{
  "num_hidden_layers": 15,
  "hidden_size": 160,
  "num_attention_heads": 2,
  "num_key_value_heads": 2,
  "head_dim": 64,
  "intermediate_size": 448,
  "vocab_size": 761,
  "hidden_act": "swiglu",
  "norm": "layernorm",
  "norm_place": "pre",
  "norm_eps": 1e-05,
  "positions": "rope",
  "rope_theta": 10000.0,
  "rope_fraction": 1.0,
  "qk_norm": true,
  "attn_scale": 0.196,
  "bias": "none",
  "tie_word_embeddings": false,
  "parallel_block": false,
  "init": "normal",
  "init_std_qkv": 0.0395,
  "init_std_o": 0.00807,
  "init_std_up": 0.0395,
  "init_std_down": 0.00431,
  "optimizer": "muon",
  "learning_rate": 0.00379,
  "lr_mult_o": 3.0,
  "lr_mult_down": 2.0,
  "beta1": 0.93,
  "lr_head": 0.00979,
  "max_grad_norm": 0.5,
  "warmup_steps": 126,
  "schedule": "wsd",
  "decay_fraction": 0.832,
  "decay_shape": "sqrt",
  "final_lr_fraction": 0.1,
  "batch_tokens": 65536,
  "max_seq_len": 1024,
  "doc_mask": false,
  "z_loss": 1e-05,
  "train_tokens": 359000000,
  "max_steps": 5478,
  "dataset": "wikipedia_en"
}
MLP neurons of a small language model. Each row is named by its layer, matrix (gate and up: input weights) and neuron, and shows model dimensions 0-159. Each number is 500 + 40 x the weight over its row's rms, rounded and kept within 0 to 999. Numbers have three digits each. A neuron's up and down rows have the sign that makes its largest values positive.
Before each neuron's rows, "fires in" lists the words (lower case) most often at its 100 highest values on Wikipedia text that the model never trained on.

fires in: "between", "both", "among", "of", "amongst"
L10.gate386:477562539471476541480562553466612557457453465483527533535526519485460528485494479478522529529444482521584475476488499568538615546521516418497467459501519439416508498501518424587511530466499531438482555521528570468473527473544528484465457489492541539523515488484482524465456529556451429515553537522431447529463488465496471451563510511497498542509468496426449482502545530510566433509439548543514435469533504509490463465490501540495447428540460444540551504491477514445491476507450539
L10.up386:480497411441513517566424586532523510473507457443540514559554555543499479499485523483522531532488485559502543482474512503433446473525414472522532614497519455522562457439521520504441475447559550590468534546489527508519443480495431479508478539520491511484511483470547507492516507505447482501532559490452498537464560522478528458516533476407495548508504464486533507458594477499481541574497416462502517486572476433509466503506486537464509472496464458549493457534445418457442426503516524

fires in: "both", "between", "backing", "get", "like", "sheikh"
L5.gate359:428466511535389496574514498493581555485489523439573501542512500451508475475510528519535603507534494471531481543443512532477499437545474503499506499445567536494463517530516493411454519533491414465567518535490541442531473438542468497522487605462507510505487493534540519508569470527513532526573480516532474469520522495468411502498474454474492478511545510490528489580493485531513416504541608530490451532562437455419521492453500525427454480517505470506465470531531454502517524536479454
L5.up359:539494502500449536492496490502475527499417458459533528466506505477479481553501515546482467525419522536501493456485538528473507540541465463520505653604466553489506432489481533490436481488546537522517543452561540456458574542525439517564444493471414478516521546456516469527436521533533532547521452501547502532457515504556417632429501483474525539522420500496509458502476459432491488417515470494480440456510482508564543472532537522532504489514502494442468483491462517468477541536504511

fires in: "women", "men", "ken", "kentucky"
L5.gate109:514487523512519461514490620511483410529496460540520478490519605468447498508503470477545469549508518477492459489437549447573509494493516429477476534489535492509580464494527475520471535434522483478495444516433547496465459416502507473544463473485520536429550514511535501506525492450477538487551406482499575491491428536486487496519508510536495519564534510485434459572482528515543506478444488557602581509487449466534515500482475525471501500548453523542511461485509460583425379528477483
L5.up109:483540537549486420543485435554516482580542569560497448487504457441511543555565533605490493533459527519505517511413586465514544532541502501524542451444465459486504490580526507501448470467466439464457469481479470456520479511524547546540517460475436556469518526495512495505496531442488488574443460524463518485460508427538571530536487480489478537477478505551490504486487494568516522499454439405471497467586475489591496459510527465531457476553553452483484504489514570559468505538458473

fires in: "and", "direct", "graduated"
L10.gate51:523554577546492527465491555533419472566526471589470493407548471485557463452484492488506475479477471579484536436480440494565558435469475477455556442397479491540517491500461493504491502481507513469526497485574523490554463497470509408599531434495467532505509462424527497538530483427575480435516590526456527508524517512473516486420529509519547504545455514502458511492487456523532502482545445565507505556485509498545501512479419519560539539489511481426492517501502526555502518455500508
L10.up51:517423415505554465494436516527602474490498532484520534538544478552458552488484497438489519445469541497479472474481447448524488521467577554520437512438525512459489509504538550479487475466551516529478506434462470546495528491492575482476522508492540494539490422499527528501526516508510501505573507482551483472513491471531430599484410490550437490502554461502421413530529546505516471520489475480431401446514444580477524487474551557562544473484521513444488525494449523524427553504518562

fires in: "before", "professional", "professor", "becomes", "given"
L2.gate138:521448480538485466505495508542516546446495488456584456460563460472485555524494548467513545447419568456428505544510473507481559504481521444491510481460499529501515520518531494459492485541454566523550555421496495481413509482552532460511521529471487492531531516495498433501468570531471457427521485544526518502489471434463487510438491429413453481546512533551534521515501445465499544453488480480543465441467517465555492506384529513485433518508523517490538533549618473541519507572558583
L2.up138:560476542466460517481490487553508431519561514554475421550479485528538525551511463474467488525457579491483536438509532476538463549513523533492489579484454447430413434453486506515501423517556515478516535602433541509491507503487535495533452490508499423471516478484488489505470499599493541513454534472518531466467513501526531453546516596472549511514404539499391536557540538482465454515478476481509511510486515483508468463502470551489440464461486426531512526500521513510530576451608509

fires in: "women", "men", "master", "southern", "world", "local"
L8.gate200:536506488464463465505495551434445548469492471538520564462507444492446478512456544514489535480408543484515512535512489510539476547489403402499552521479462533517587599506521512515446492474479491477502458562512452502470462447505511514510487508550465512537523505576505492483440513484511538602471541429496511467503522529394501489544520465479467542557546484468420543481434518530499507465446533469579525487534554486507555533473515498459533535476479520518464455460572453590424476529466553
L8.up200:490443477547494549513563553425506533502488502483460503491470461484524545517442522501528577545461479557452507502505476518526591480491517486532551402506557523457513559494540462424513441458490414537495497501513555485513465528540543477439475524475463491386516472473503525511520448494445468515525527480536515533497547531510507491440458564423494540455530510452472540512500568465495548487583456537502447492513522503552509508485487539495613459531397559464487547439510551487430501489463437

fires in: "championship", "while", "championships", "champion", "qualifying", "life"
L7.gate51:491527509416491514448560516553568499451561470449487452527450549439455421542560536511466537521509533513513509473480483477470555506503463512490520524503448540545488488429544530460543541534491553476615449451449497527503556520541534641478529466426504463475471520532445490459516458495537465484545498405454557463516552485531466512490472507479504495543439531456505469460476450492480505500499509503392551557561491518438533524537497510555541537531522538523524471450501461478477536553534475
L7.up51:516493558435471506523468551517488472471485505488494517466552461553530543477467519465557465553480466500511461467464508492479454567566429508497514461456509463498522402498526543412511451535480469513503498510516420555505573478535510546484469522511472492577604470480556447481494469511528568538472488526440533472520468461562516538490573526512527547513504455524517477434488451541495486524498511533458431559613469449525510486501509634458462455504554502500526449493464574524523478464420491

fires in: "where", "that", "championship", "whilst", "whom", "champion"
L10.gate285:525453482449496528464482499519446508489528452444466405544515582492558481443549532561556477454509512526461525522517465527513504437539516418519532553470467516487486477504473515557546503494536477465543469412466438535607547536476557498416551547576605503460518538506490486485467537506532560546558551509542485538462506472474557491504465465520450461526477514462437448550494482506467508492512577511507494523437470440527462445469431540500453563483499458481464475444496513478559495563511468
L10.up285:490475470463498546560555530577494547492538507473521454480419485444534458520490491486501493443477402511524548500524470440564526443482417471521545489520502471504464494526587421458532552479497574493540533520522586497491604469513565576419506613538522503555536521559489458529503469471445505527539457533470479465497446467481451474506518478491527505476482459495539501428475459519494464477511512555446559543422435535538517490543435501486515542501491500511470538556473522504483468478433477